{"n_layer": 11, "d_model": 768, "n_head": 12, "n_kv_head": 12, "head_dim": 64, "d_mlp": 3072, "vocab_size": 32000, "activation": "relu", "norm": "layernorm", "norm_place": "pre", "norm_eps": 1e-06, "positions": "rope", "rope_base": 10000.0, "rope_fraction": 1.0, "qk_norm": false, "attn_scale": 0.125, "bias": "all", "tie_embeddings": true, "parallel_block": false, "init": "uniform", "init_std_qkv": 0.0209, "init_std_o": 0.0, "init_std_up": 0.0209, "init_std_down": 0.0, "optimizer": "adamw", "lr": 0.000724, "lr_mult_qkv": 0.7, "beta1": 0.9, "beta2": 0.98, "lr_head": 0.0066, "grad_clip": 2.0, "warmup_steps": 291, "schedule": "wsd", "decay_fraction": 0.604, "decay_shape": "sqrt", "final_lr_fraction": 0.0, "batch_tokens": [131072, 262144, 393216], "seq_len": 512, "doc_mask": true, "train_tokens": 1611000000, "steps": 6921, "dataset": "wikipedia_en"}
MLP neurons of a small language model. Each row is named by its layer, matrix (up: input weights) and neuron, and shows model dimensions 0-127. Each number is 500 + 50 x the weight over its row's rms, rounded and kept within 0 to 999. Numbers have three digits each.
After each neuron's rows, "fires on" lists the tokens most often at its 100 highest values on Wikipedia text that the model never trained on.

L3.up1277:503601497497493456570498453466547523408561498504595444515422455491478529497501478507456513498508487426493553448392509475457633539542504485506510462578460437386507490448564558456492551516511525617532547578473530490560440645489525518435501473501505537570575440539488528448501585407467464640552492558465518484542512550578435473569490469510511541475490567516417439581470416505469500526501
fires on: " |", " States"

L3.up1069:430417554432543509382465445370517521523645425443523507417452483550504522462531539541514473414528531492584561489455614522488503448545522478592462549484531606536557476479584444462474555472467539496505424471458453573533553509553525558493481520524539525469497469492469513410536523436525511463421489565492544484537511493499436531445467581482410537460466580591534452533484538497613480504584
fires on: "th", "men", "4", "rs"

L3.up2858:534527538502529491480471494584456551487504494557519456462540592549549501509412511688517579502550490537500465564512470551538537556526581475459528510554508491520566518450485532551463439607561498520535412374564583422488506443454566461376531519468494517496607481455466517458487496512476493477486612583496504490523506497536554548516481563397510453456455413622424464526531446514485505515486
fires on: "-", "s", "c", "to", "."

L3.up2599:458500513551460559420555597637550450487503450465507482374504433442415579563559540488469459470463491503486527470622504629510484475481574554495494519438409470543489623534543455450445446489468448478377472525453505486585593493478551416540482531557429582544519525495468466494433434641518547558533517510547562470559389472483508493403527508509537506562505537469523451323554554565567569480598
fires on: " |", ".", " –", "al", " "

L3.up1515:398489559442480507506478525561514436455370499503477545515479509429529556483536547485510534544512462489527599450528459515493457523481475484527476446503509463522457464506547396461560470501594548410497464469412591519498540583600523523416403525505560583487580627488515558458458510524510582551466558460530532465478492607559469554448544514537543506573429563500440477432460480532474418472554
fires on: "e", "th", " place", "to", "se"

L3.up42:515594600514528393490591426351479550512515489577535484490482450485514510519472398478488553521445514490465608390505500485496450541491487518508493573475558457524501453593588470409470540532423534536358600538430484536520549478583464433604483392551481470596439479561539471527494479585567460577637518526478479494551519432528607516513468503524470453588487451535470455531533446503500462516441
fires on: "a", " ", " /", " is"

L3.up2654:490475499503479563501518370455499509545501557552530582502515538465447519564465439478527468450527461528471549512444375506469500455487538565397530491468487567547562520511538483524517544484448484493460451562488501503506547532548507499513541621439535493510533577463504507487464483471406465469453571469551452501520441420484560494378541547570396495448463502492442468590513552578546526394506
fires on: "s", "-", "/", " (", "chi", "a"

L3.up2640:530452511449497541461516542500441546519447435523481568520499505430508490589443490490498521527486514510473640522460481533498535511532506502419457506523514481524539538483489559484497517510457523442448507540543541470475566509518547534464580493493497549444565590541534489506434448590490492498460473497461574531525519462533543541450586467568486506505473500619492515529475523532422506493413
fires on: "'", "-", "a", " Cup", "th", "."

L3.up1476:459492536481499524524406508545506489599537564444494460461555468484536553501508493495488499506493452461575482605467433486413505461613424580516507424603585492473560501421516449487537492496502469519483464409473525491468530409473542536543538556540568413459556472437475498513561479487683527500503488465578408496466557539509551494466454516477561441457450530606524468531466544519519439574532
fires on: "s", "==", "man"

L3.up1510:477531512446565560528486492489542543426515390514517404455538516505555518456436466544453554462518476518470501448513513546569540463523625527430445457506553407487560548447548607427523420492526458498541407512529491529505515485556479572525525549377442514646491549484538517482522376553424449441499471494515471551577464470419483528542477507532491516458492516491428476543508399546490415353477
fires on: "),", "'", "board", "r", " while"

L3.up1257:386403532533523515538475566492421411565480495465535464468474500513516483443476563482513556466519496463553519422460442503507554475569556469607518437401494496479485530514537469441547540497551554507596465498584562493502384567510579461511400540520461534500561503585494523525515543522450462449512423496492519362494480473484411478498419446417474508544527450497386524597553392479523586453475
fires on: " for", "s", "ship", "A", " King"

L3.up2405:533458475529531565491499516435437497574595483475583524519540533452465562460518555507493493364544438528501483514577473429396495453570436520508560532422544501516563498523463510493508483514497502515404584426572554529527495571360458518574494526578469464562498517429515417350500536489514535472460594494562498555439461494611523480473507560491444502447464410505508448537504334538499593529540
fires on: "'", "s", "d", "1", ".", "ship"

L3.up2409:484539498569540436489521490453500515443483437380458557536442439491473449461446559481472556463492534501535609485465521488486532513478481480472549438365610506438506389541549390444527552456549537457459516431431582416481583474509535481546491523523512507550476580457473456470559523479468522485517554331536486569509522419514555586483470593425519416581503553515469452417495516465549517435531
fires on: "e", "s", "ri"

L3.up732:397534504510473522570484440399450476489587397587461479600499485387467550469518550524500536472554484424510520492539448467465534538463552438477507404489457590465659587483589554487524448493473478484479404487504558460568591534518470473469578447516503372422533532457477489480594543497522460466447508556453496511511466512525452600467497448500456526530466522472471498536452527509560544434572
fires on: "s", "ou", "C", "ha", "lands", "ments"

L3.up233:476578497530475477480484523381494480443460540516572473378540548400470492480485509514487545397509586479529491416480453527515486505488595462479497516443460505511512534529550461426511561430457542511468501459560547462538505511439526436446461495578422489493461589429491499517540514481476438528476502391559413540453374456602489505543545549536435505522540498619553551581563474537514551455528
fires on: " /", "th", "or", "s", " m"

L3.up784:447458452462550475533548459375562524453499454415562585457453590470490511443459569439496535509435489532526497511543520498571445561466419533533536491580499499514533545550378603583486508430534479498549596452508398435450451470485510478555518471508610558491402361525547482511435497516508437551450525592490450559526473520485475485475469528498555475347435516504496505564526460500412473478538
fires on: " +", " (18", "=", " \"", " (4", "es"

L3.up2050:424624588550519478571602518473511577462471409451493508542470482566481523492503481538489512474466538522398463387480532471471480576526502485485594537426506472454591584490552491423506517482529540561426551563468499657592474520537562386420557518493482537542514471453531534444503460503401484529454500530425583554535468476494419436517543360466515510518517503522450494442518459490455564521427
fires on: "r", "rs", "rail", "st", "al", "a"

L3.up679:447554488509561567498557512486510582550590445475460481481486472465463530561563540504443474473472479556479541490515469503444522542631580498541455396517584493486483437448549473480531481467531490607574538424421468536449486550420537532489528521406535443457616526464564498455512428395495518482496538560499530471574489527395507548586520364488495484501417432486487393493481599507574623527547
fires on: " out", "ig", " down", " any", "g"

L3.up125:385579483535497439502556466465468554458510567526503467518662411444363469426440486461454491462438505447503597548465576490489552488512607402483497538501557548605468525369496555432445573493389532547541516602456418525502459500571461588477507508520461417448450653527498523520533516531418546575457440480527464510516492474525478503514493452543494493524444416457459511498460503477508545407462
fires on: "ly", "s", "al", "kin", "ila"

L3.up2891:468468481412507482523514469487396607538417567517541366521413476440569430456464432441519558557553468471585523535528473632560522476475555496566483479520521415588525389476565546543520540460530450374570464430559603555495439498567429521449496544604489507544471615460538570516501543439462473480430526545408403529427430482498534590501520532560528486551471516490479476563573579483466481480517
fires on: "s", " first", "a", "g", "un", "in"

L3.up1564:498531537512515483462516582568515556588478485496512509493597521472517534573488485505540462522472457573518511511429486506479499522416563388476514521450417496440577533499492465457547498550418486522462534441411535479502508561523559570479528496485486485419560531582518421494534429390438500487508602461449456460511509472488438508414514612493548559469492484564514497456477504501545517458353
fires on: "\"", "d", " Year", "In", " my", "ed"

L3.up2577:465581457483545520343476543513518447523489535509374438522462473436406524477530480585411477499410464404493512417467551489452499452532621389537538549501503560453529488433539535442547465565368484514490434554516381553524655487448422558469551520393501425524558612556496621455455486448544538516573456468568564396566515454479480513573604498517555493483459505462451446498492553500538526464404
fires on: "ly", "y", "s", "quin", "us"

L3.up2338:498493589520498473577628493526453491546567463486606500571650418489446512456483480535546505518503428557471489468460436523509477440471452519523443528394487427478555445472471474538647405515505461543511402439510440552560576516526565411509487466483481488509477565447573530518491453569485522539507549480478521490444574481417553558380452513519474473498504500576457466387524473489475554501584
fires on: ".", "s", " U", " -", " |", "U"

L3.up2882:487495583426484501467515445536472455444570411546478479491573476390443467479546594493494625472447493457457425498500560502463469367556548455459441474485543597494529510482537513475509562495452463490463543465531508452511417495585505486493404487520423521494475543515510492567510525536432464558549574609489553407556478460549520487534461434536459536500475483493465562580514511460532525544510
fires on: "s", "F"

L3.up675:510497497444507458499532408545546460355526486510466478546528511515494436528498441538504465519477431527429465504531604442516500485484390512472456492470562531588536447595519506463538622425541466403440461541378505451512459485505566453485458439554467510568580473521470457580468488524491528493446459505483457550585511554520469397549491515434511495476462453473528459510513552621467491564523
fires on: " other", "ur", "il"

L3.up1403:435583469557493464561531391478459517590508514477402557519574453470467451517526496535492407437498498542436472480485531469432516545544408518497537495468507453585605558546543572536561540520450445557384392490488483561585527503403568509445499530511466448441583565435427525474516574478490450561433493479486544430471477437549526500517461515542472596474454436491436473527517533545504498502471
fires on: ":", "a", " R", " producer", "or", "r"

L3.up460:457496580479502467443502534417538502602522436479580472492534400523518462417469489551459470535508515548454574395544459505454508560530530517533450500559516525498443535430514504436516488489442486482452475464554561511499592512457452419579465525494545471507452540620449479600521514450533550447483569436523516568575471523486586537534568515557497491461508508479509475435492503534516598471439
fires on: "ly", "s", " in", " out", " would"

L3.up919:534520546477470467483462462655533434512547611497433544421525469528558452459576517519500572530511468534496581533493512498398581524489482480446517451567512445547536461424546526398499464447572536534475544501485420523491475518445557534551458440506555446502492552539585462474623546512507551546484464515577510553493525521535503519485547487537455535418484580540461407506567502513559533591490
fires on: "s", "dom"

L3.up315:467521530473434455547522492564562538485583513505576499486514529463491485512561406561504466537434463477500478424481495427406585508597560480394511510451511405449551454440537570440498501524560658584483482566392516568570517583439457514491481476521471521554533480540513527387597547478464510543469479519446516456489541454514441496554543471430567512404465572483397454574461466556562467509468
fires on: " |"

L3.up1512:423467570525527524441489455555555479457556561520448540512507576519514466447495399544462536556476476498489440398459510439491492542458511515482553520503495498505501438489604506501623502496556507465468484507537500524511512519501529511448396468562527452392497537405498495509548518529479535456480505376507511585444529497441543488468481534441444470518505516499475505484487523488603482539487
fires on: "s", "-", "ré", "o", "/"

L3.up203:447508461456455494435479514394529600449442440454605490438418561494389454560508485505566523472524503528455500423474428525505534573406441541556520586464474559481480409474552542519473533468508509545503417454492472491528504528512502439459554565522448592593498526478484545515516524383466515520551530494447445455380464435660492499513495535511463488416508467594551464406564499457468580520378
fires on: "man", "ner", "ke", "ton", " found", "ford"

L3.up1726:536562535424420579392538466477540442335549509372580490443468523547477466447457541449436500563526463493386444490565489526447518539564501434560475521468468487518555601398493413464513469470660491412435463505503519392525509460437498535505408616478488472610492491491537462519534424557432467450405534467480420544380422430454568560540455436488517532463473412521461401519473546529420476561516
fires on: " other", " some", "y"

L3.up2945:483624481534463409483516480498528447546580503477679512497397440506505519545542473472517481520538507484478486397466585512432554568456504479410546468468480436456507425370447544480516443522580542570476468468515561500544447485529531476570399549548527535516450488474428541504506510513496489422484517451561476432476479521499582510508518501521490433537497510512463495457521479563449461528480
fires on: "y", "a"

L3.up2505:537459631482496478457425505467475443551499437498540434488550485438532601492565431462474484373555478505406497451484531544567438666483514522484508609501511571531488551416555559389489592470454555511466540446561514450529441468447565363553477520552494463471583548570533508359648511496489491513573498468505432471513446525475541532477494522429451461493481517553414490458516549504523554416437
fires on: "s", "t", "up"

L3.up2064:544559579510446546517489576560461452546543544447503478461427434439461467511567422368490529507548438420517543485457527529390482472488528456492467533548544545431475567424536459451464504455468567584534529493488593561497530442561556513500451403539477509496538490505484555474562476453538546473464505443545525425487388469491529480528480494531518605542498607557502477456488555411547466601413
fires on: "s", " first", " |", " called"

L3.up2933:470558429493531431516492495542461360407517427414435643496483470472502501476509523628482497549439497518519550436437512517486530388343481453509485450506556502466469603441488537510517634463550460488510512495508594499446529512471520564478513460443557534465459566458448427503499537483419556500549544492518477545539523506455442530534434582432402456473444504468472484488488525449512499473563
fires on: "i", "e", "s", "ta"

L3.up2210:542477604418495523390443464520515477569409507419433439521417599577534548556571509603407471531461546573379411532473460493559503425506467495386521433460510507524475403556544565423499608508519509472618479542510484495528474458510490463432532513438586566500520418522531494452520432507537488457438504513524431505534577455414422573435504483454417525565410483473478455434412536475465477481466
fires on: "'", "vo", "vers", "é"

L3.up1854:446484563520446420424473459567573465461576405574534532518567540407421566511546423519502525448422468518553462524595538470515507447557516464475508495553408494480463485432512515493552447465464488494467489554386476515543544415502533467557475537575472448476560551466445559464403469561540481544465548521556575537634541503514610475424474435519479543572486490510484471511510433538523611467535
fires on: "s", "ing", " Africa", "es", "ly"

L3.up1533:458546487567533518425598461461562436513519541521549498478574516523503511498534461476437544548499515565476495506586560584450525569503469477470568466447454496542564518495485432484569465519463514463473427429440503625499568488386457461539468531601478517487511559430475517492463486584527497521490521423493467501533462477578585600464547428530536465620492485531447501482540521466515511517592
fires on: ".", "s", ")", " –", " formal"

L3.up1529:538436470466478482613501481553501489390568537459531540541480439573409410488597524407403558399566531462473447505506505441484530523551394488461467523505564433524505418477533557568515415524501523450588392548440537533515503468507515515438514481491519490478543458505491472501468511566494422473496491490491538529466490523482535470445499393483553480453487588502494471491560500434447480493484
fires on: ".", "ar", "in", " office", " stand", "PT"

L3.up2548:372432486411463414499477499500511429555576514593514553467509510591506524552586501563558511429409515494567486515486430518402533576464484465487476487519493471499464502501455545502529520495498548449623504450431494452528535552492485462494480546438563430416500521462564535551554536363560541506548514431573509483583485501528492506506504514554494450538471526580501526521495483506569446503461
fires on: " also", " known", " among", " return", " addition"

L3.up2318:516500460488530559465420566348498453568529508564542533534471542466549487526551561491486480516434477524506535475459473604516485559471487462475482539431515439515508383423492535468503504557508417472530477488483494514411478556599553502526482453576478515471588571559484471465418448521432538383468553574533558464469488505435524584452457473459435495547447587607441495615522545583410534472543
fires on: "ing", "s", " by", "3", "tion"

L3.up2215:445503534511522556493540494472505586453471454576512512429519454436536503444559529502548420500446453494527553514465461461407501495521425627578473522431474482457564469504582430466532496494456569527493414552504519589604532508490512489557466366528436479445475508553497478521437472489501533535517492439487531498477583572464500453420451547426502535519456537569549504444476455608470505577538
fires on: " 0", ";", "th", "+", "–", "in"

L3.up1592:507437527489488561394537519540482454493426529406475497584448521595539503571508505522490571439458518473480581467566521639431504450532515485519501489541548428412493554505495536478433540449502454487412424459483482515534534495393496460541603522583527463574601543461458528483482495400526541482478469467567539550503568410597590567505462485441549455487481447528481540464504511466483523462525
fires on: "d", "de", "rs", " University", " Cy", "ization"

L3.up568:419452543485545565515490498555511491568538608548553465478461541390525532432569464435452589437449508445517613407471431474405478492520441527467531382519403535464510484438547431471501550473553566505493497543480586382500487514508555469524492464468538585426507522519539546502578453538408552487532547533577497478433504500568598468568479516449539596420456529601510397504545486528459545550484
fires on: "s", "\"", "3"

L3.up830:497432511478445517528437499572530457509539502559514487554523511468485536470523450451484489534425537421502550505502509490461506449568485481489556483599556479504532465380582548426497526502593559510531539464460420503461491472527504565475507478365487537462480529529498540467471509502534545492547348486485525582494593485500563502521576523455549516410474488521433472542493519533493477478454
fires on: "s", "land"

L3.up2712:480482535474516475449488532437552446485514498562593540524495553436493515523480561454411516402467547426532526459551438447409498489561517529440463495547557496499437493422602544483508588494466501566394482491519536472580530445543512496478441489539454514497590542530545538473538549587406498505416481403494573474464453474536546531422475528519445489484482469481405455570579510440509581488576
fires on: "s", ",", " in"

L3.up1278:511492637496557453544485488464422521526557481558544515511520550546522600507454538588589557412563545504469540589475557450464504391609533587577481495558494547522529489515585619492476484466473574486484442481538421496502449561538499434559423416504504444488505469536578507549581507535591503559525481557537455554542515487447572486487565505495495510473488586476537466469544487438514404482382
fires on: "s", "'", "ca", " de", "e"

L3.up1188:505542535508491553491463543519430491499468474657454404634447500504534508525432528534454551485483523433533488505489534509519573521433552420511577526404500518450575597527583472485504529487545487486453457491409578592578531552461430571466560613471453540511505564543444543542467452482442521453504464491417492477578433550372490554536480477448561439484494518389449531548539472542560566457475
fires on: "e", "st", "r"

L3.up1232:452659480463426489494673545413407491543445521592491493516485533483462510618498525433502508394481552535498542536408494543407441601520484505463559479513537544505514530523553490446449474525552501525475461508441432485549557586562495573540419440605530556553462526443433530410504557482465421474493498409501500425491491506558431473598389439438520500579502441468466569471488539512466569560461
fires on: "a", " life", " manager", "t", "sen"

L3.up25:502526518550453538487419476428513553477565432467421512483559563513533541509525533500530513453506439476462522480513463430471482556487542446506560430510475580479504554465549493374581450477428581516402473523407519541610572493541519523483452533431434561494588417509510456515514475463465513513513346541587439433511427534488498474479460477527551508536487573530464427607519585547582533487440
fires on: " out", "100.00%", "ous", " 100.0%", ")", " |"

L3.up2241:523540514532515548458513557484457524530414542451527464551537488442443424603443471528437482460398524479467517534588496503453445455571572449560625480532543508488504485552510511532451576437584475455414520555487460596493477515595478563478516532501442438519541597539498444538551357473437574482458475531503522533515515539475618513494542424467421609491480545572389509503494555537498589493568
fires on: "d", "s", "i", "y", "ful", " at"

L3.up1810:544484531534497522493496427548486452498534587516624491488535464440530433616474492467432541493545470479515531479436420591410497482565527436436525469537529449470557391459555532489426598468534527544506467511498431496461488514443468473420498500506435501430453513549561510515569561571540533595538440432670498571485510487510543559492504495498512515466491457569498481455573513509472433475406
fires on: "s", "ness", "H", "K", "A", "L"

L3.up912:519461485471525513500468494404480463566457475501471530546505482324434522539513522482587500499440531476484574526593454509462530534529458475471465382492472467432506504486579531455456543514489509522458480556520466489483503492635541539542483465502550514449458600550490497498577519549410502507500449519523618398489471557540517473505497426535514452529478488495536428510523583565512572526515
fires on: "th", "es", "k", "a", "ties", "15"

L3.up1507:480499448498498512464502487396562417490538524561488527490476603485516464528503459424507514467460531561481571526541496523493512464498454485528448535474524571408498437492469538498567467480518413574483510490452497550450559393504465413488433400487478514501478509418423513474498486514412510473445566560608399390438569543492523435455534575450463540542485565545500469473497505531493492510546
fires on: " /", " $\\", " sq", " (1", "+", " \\"

L3.up2573:414534478486507544589430474558537504502507502448534448527469510462496542566605470451497428536498432576528583494400373431436515524520453513554489553466556606476466469480569559443467511508495506585475482525484589480484538443517522488596540518530517500450520537465558476492596571436514496410548467442548556510518523522468395489516525470503484407441456520548515458528498537494585540558514
fires on: "==", "===", " years", "s", "3"

L3.up2063:493466437556566451550485412521515531533537493451486510509559473451505534566473445482462377457486561535443536471464481461459488640497503480499461548549566509461534458521565503536580606494524511505448454508472458597499541486536450540471500493436508475491489502541506552480485539463504562488501475426493502406500498497429654496496559508515439476536478548464492429558434519534561517389457
fires on: "s", " out", " (2", "ly"

L3.up1217:514533518485533515478577603476471497416502456543547446432520602495454445492473517428644539451521502484503475529448459556541573445555505486420510588589532466536532505540421495435468493505524525496419471387523535538519565536441489484527545460506558535513515502592547454477407519565512559533498520503484508514522500569538475440478498508441536522558486484590468488456568537504513597369594
fires on: " time", "u", "th", "ve"

L3.up1286:399510492578431521481450455524569480543569545476656515473481500488505510561448367492490486550508473569468520473443497546490490489485547498473485469471479490488497487451547403500575460489450503537484506525469561522571554476468483486526375506530454542468497625408519465465422396498474477525474489470505465502481512441475566529495484465456497412487525463559511544508529497478448546540451
fires on: " and", "-", "s", ",", "/", "–"

L3.up2030:578533546458460437448511539498559438504434508488511490450476407419533568608524495458481509480467421393440478463563533533575503561589496521462512490419616516519540557425493447473372506505556423558449534491421517525494471582436556465474460569554475447470550504584542462474529499491507594472570480447629540498473452543576541558507515532465477528511478557598539452473509525539456455565518
fires on: " \"", " Mund"

L3.up786:541522533499579529528501551532581514478506473418486528563512496372445529474546473483557476561623457518479433493553472470438529460492470473484549518521481487556455457453589469303490535509463558484433395529530471541415550453499545494539516405430496478445543519568489520460588458538572561547534483467570452537475419541562529425508559458404487512563506481534526532473554575622536521491378
fires on: " |", "men"

L3.up77:459490498562444515473551498456454543506479543539505565395576501439571379487536579373488505493570478556463500475539431492473480484359468490519469558479487543485548491479477531508508531492510468606519477459477448477481541491460490496582467495601466464416591639516464473443597471485522441518494481466508410422476534512453450556516494568562483587484513538666408474459567516481469630473458
fires on: "s", "ing", "-"

L3.up2403:488567564474498528446471595603463515482531419481487429473460448590506460538442563518519552461440505532523426535540438492574554469523542560449570491488508458517507513486502560525519534482546466567522443501461494495492541474580588517456484570563474515390573461560511520586503544590536468560487521529528552527550483469482463559493486520469490504512491543557466425460645500435562566511476
fires on: "s", "-", "y", "C", "V", "ent"

L3.up2424:578453476561456512507524522468534484348431482494527454549450550447492519570508513466579524447549456499525494552450479530532490457521565438542492564570596521581633547463517522512481488508535586531486536458565438601508499496549479469549587465569531544515466526488525402512496570614557478563429582408452473524433467489557524560471595572441564544516472516532443512466563498470479492522454
fires on: "s", "ca", "'", "pen", "rail"

L3.up1530:542493493493501489503491389532459489567511605612527438475433470519476452510532431596398559481437490388544506550561444551500495479479486437551578411538414489520543520470533463556467439442535540531556526515434398505474505487535463498474492481479561451506484548557577461511446416542537534494515460654525487570588515586471507476609506511500399461485468537510417487497530479512532619466375
fires on: "s", " for", " CD", " through", " National", "d"

L3.up865:417568579497480500535488402442472562514451493567493555526409560480460533551509566534455482552419459450439567351564552539571543578562568421533573464459473520471552572473547477505477511568454467466525517569479456464577611514651429430552535502555513604521427507470552518532537464502506433500529599529495504475472524497473508547525539471571523555552461487446480458540481416499467492446481
fires on: " is", " →", " other", " /", " were", " are"

L3.up1132:512504524555468516520474494477468504552589612496540496466532515467550487408480350456527404386620501525425376540495512528491487496562553593483495462564520424521542488588513477501479435537544500542484487426519502534549510525503558470453431511478456515429589499434565591505507530452490423473596547585475548502492466517556543546466487444416573455597449481535429434514512516473514621537456
fires on: "s", "a", "r", "er", "studio"

L3.up2822:494437533458528550534496571407540469507495501459475428529572494512443507512560523487486405479537499532516518529488572436377453457477475543472506545482441408554555463423551466524491547520499468501446461500500515429498523479518580566476504492541461462457477486502460594474592581550457544510533492457513335475489500552444518453559583550557507587463468546580461502441503483508548543428549
fires on: " it", "ub", " Cycling", "er"

L3.up464:484444455529472542457612571464450548494513451501598467535546489562493570472566575500489419497501487510451479469518504471479564520516542564535538528555499519549449481492630527460449421602444494446646562477481537487437499495603563441515490500397481468491476445584521551555551456457524524456507578484456490549483527474412433497469524547551465482569467539544479447404542443502543538480348
fires on: " +", "\"", "ed", " Cur"

L3.up3019:575462608498513455501480539438496509486488506467589477560524552564478562629549493483515525299477496438529447534553505500476457519512516507500475482565551564585519422520439462478498463567481527583518478415557511522573580517383510511488487528541511495419498553558524521454446449619458510507476607498533476486500541526449552407545519562523406517467481486493387493580524421516504573541547
fires on: "s", "ed", "B", " B", " 5", "uro"

L3.up1453:496531501573488539441521490491449578530539535515511507439499477479469497557509441501563425497532488602431498522484472586486458490518538476467573606469490604484593421416570561456499536558419523503509433499497454491573549540558518548506437477580556601432486484514612454450474516562506528570536485570493484409507455469510503526434626464390483485512465472415483392495504409466604555533492
fires on: "s", "ly", "te", "es"

L3.up2374:488402497484502461472421443522511390515533527513522561483477477490431552519565501403524466468547468525549545523458545478527491578465474463451542504538534494508527517440530518457529494513539502425470509516546540524518561486421519452423380534460473482536575481518449577484566497422514479520485516446603465522472508575542503518465547477562487371468496497539528530476549466597423447501506
fires on: "y", " only", "a", "er", " -"

L3.up567:466482593462481495479499525453503473504506430494523489512536522526454462452473552500552517489508516485440508526495590556522535633490478418450590438563524572515615569518514404384469529508528459486550458468544415509480509531539524522528499558598485511547435602458527598515554450538579486572411452428536514484550482492438541535487393541436440463476478500463492495469520491539511540518560
fires on: "man", "t", "am"

L3.up2316:550445510413462561501620499489478420553628449541513538489406531502482439442458473534529503511517444506490531499615405558464558495504497477514566461452608521544505506484561509459532544461466460462531518401473512499572552591500509507541368477479492503497482551479608449502514499593486501486466521477584477493511484464515577549345566467529455458473466428503525447474573521480512485425539
fires on: "'", ".", " United", "S"

L3.up220:434525558477467490555476539481522461572451570438409527531484591514541514491549581556559403419493411475505416443507461556491533467489464521500476550515590502442504478469522462491507450534530445556519379455511498526517508448519507492447459437574514472433598579472482465442541492523556483416584536499529550507435481564469489490531499523446509504494462511437473479443529534461514510475559
fires on: "s", "vers"

L3.up19:551466546553438525480440483557519451459515533467495563491443534544533517467531505433450508477584471586521514585598448472455481466582533443476451527496437506494515497470604577392508587514431503503559475446398507586559573477431559445462543462487468527461529466583592493485560602514499491588560513581542577512558566516510414570557557569499398604399497529488434460561568457520504571505424
fires on: "s", " site", " by", " v", "ment", "V"

L3.up2152:476510535403457429514498568527460429481520476530463518496471544554483471534426416584576525510444496515488484428515450537504506593503528458622462491393571540495549509508506476512542473585435520519464384479535497483612457533467504557516569518468557525596473537477533473546589574492502515610415545466588523515457516542478438564526561473530528462471472448471551490496528476558507512551501
fires on: " (", "'", "-", " cover", "."

L3.up1794:437547461582451494573537469541460457490473492374380513485579582469509570499560535541513439512468531555428520465501485544471499540527523530429495485514555501417547577460510397448468460476550449540359425426530530530476564412427596546539540445450494559477451548561488417487522504502463612482500592364546568510465527498549535556505605483490542478512482532507439473411595578539628581525551
fires on: "s"

L3.up2943:511591473540603534484498512379546520491553505466467537554416478453505498489553480552513576454455496528455530384534461510485465491585452567463533497476521462533572456472569481461605496487419580544525437560477486572531518462571547461472532443517551536409489566512509474496501496503480478523476485572472523496460536470451481557446467541576484495646479444560493488512482426438561455522548
fires on: " /", " have", " →", " regulation", " is"

L3.up791:468500515565448492479471452384497467547511496512564532454464593489461522524559455517523498544460505543489530419546460472431501444527530505491560364433553600484554422593616500518523420492490548466349503578444499481471527544562524533561487567624512541449484481453480538482506443541481469502488552601487447561554496579560551519494479481461446513519474522507391509513495448530573573539610
fires on: " these", "a", "d", " them", "i", "ed"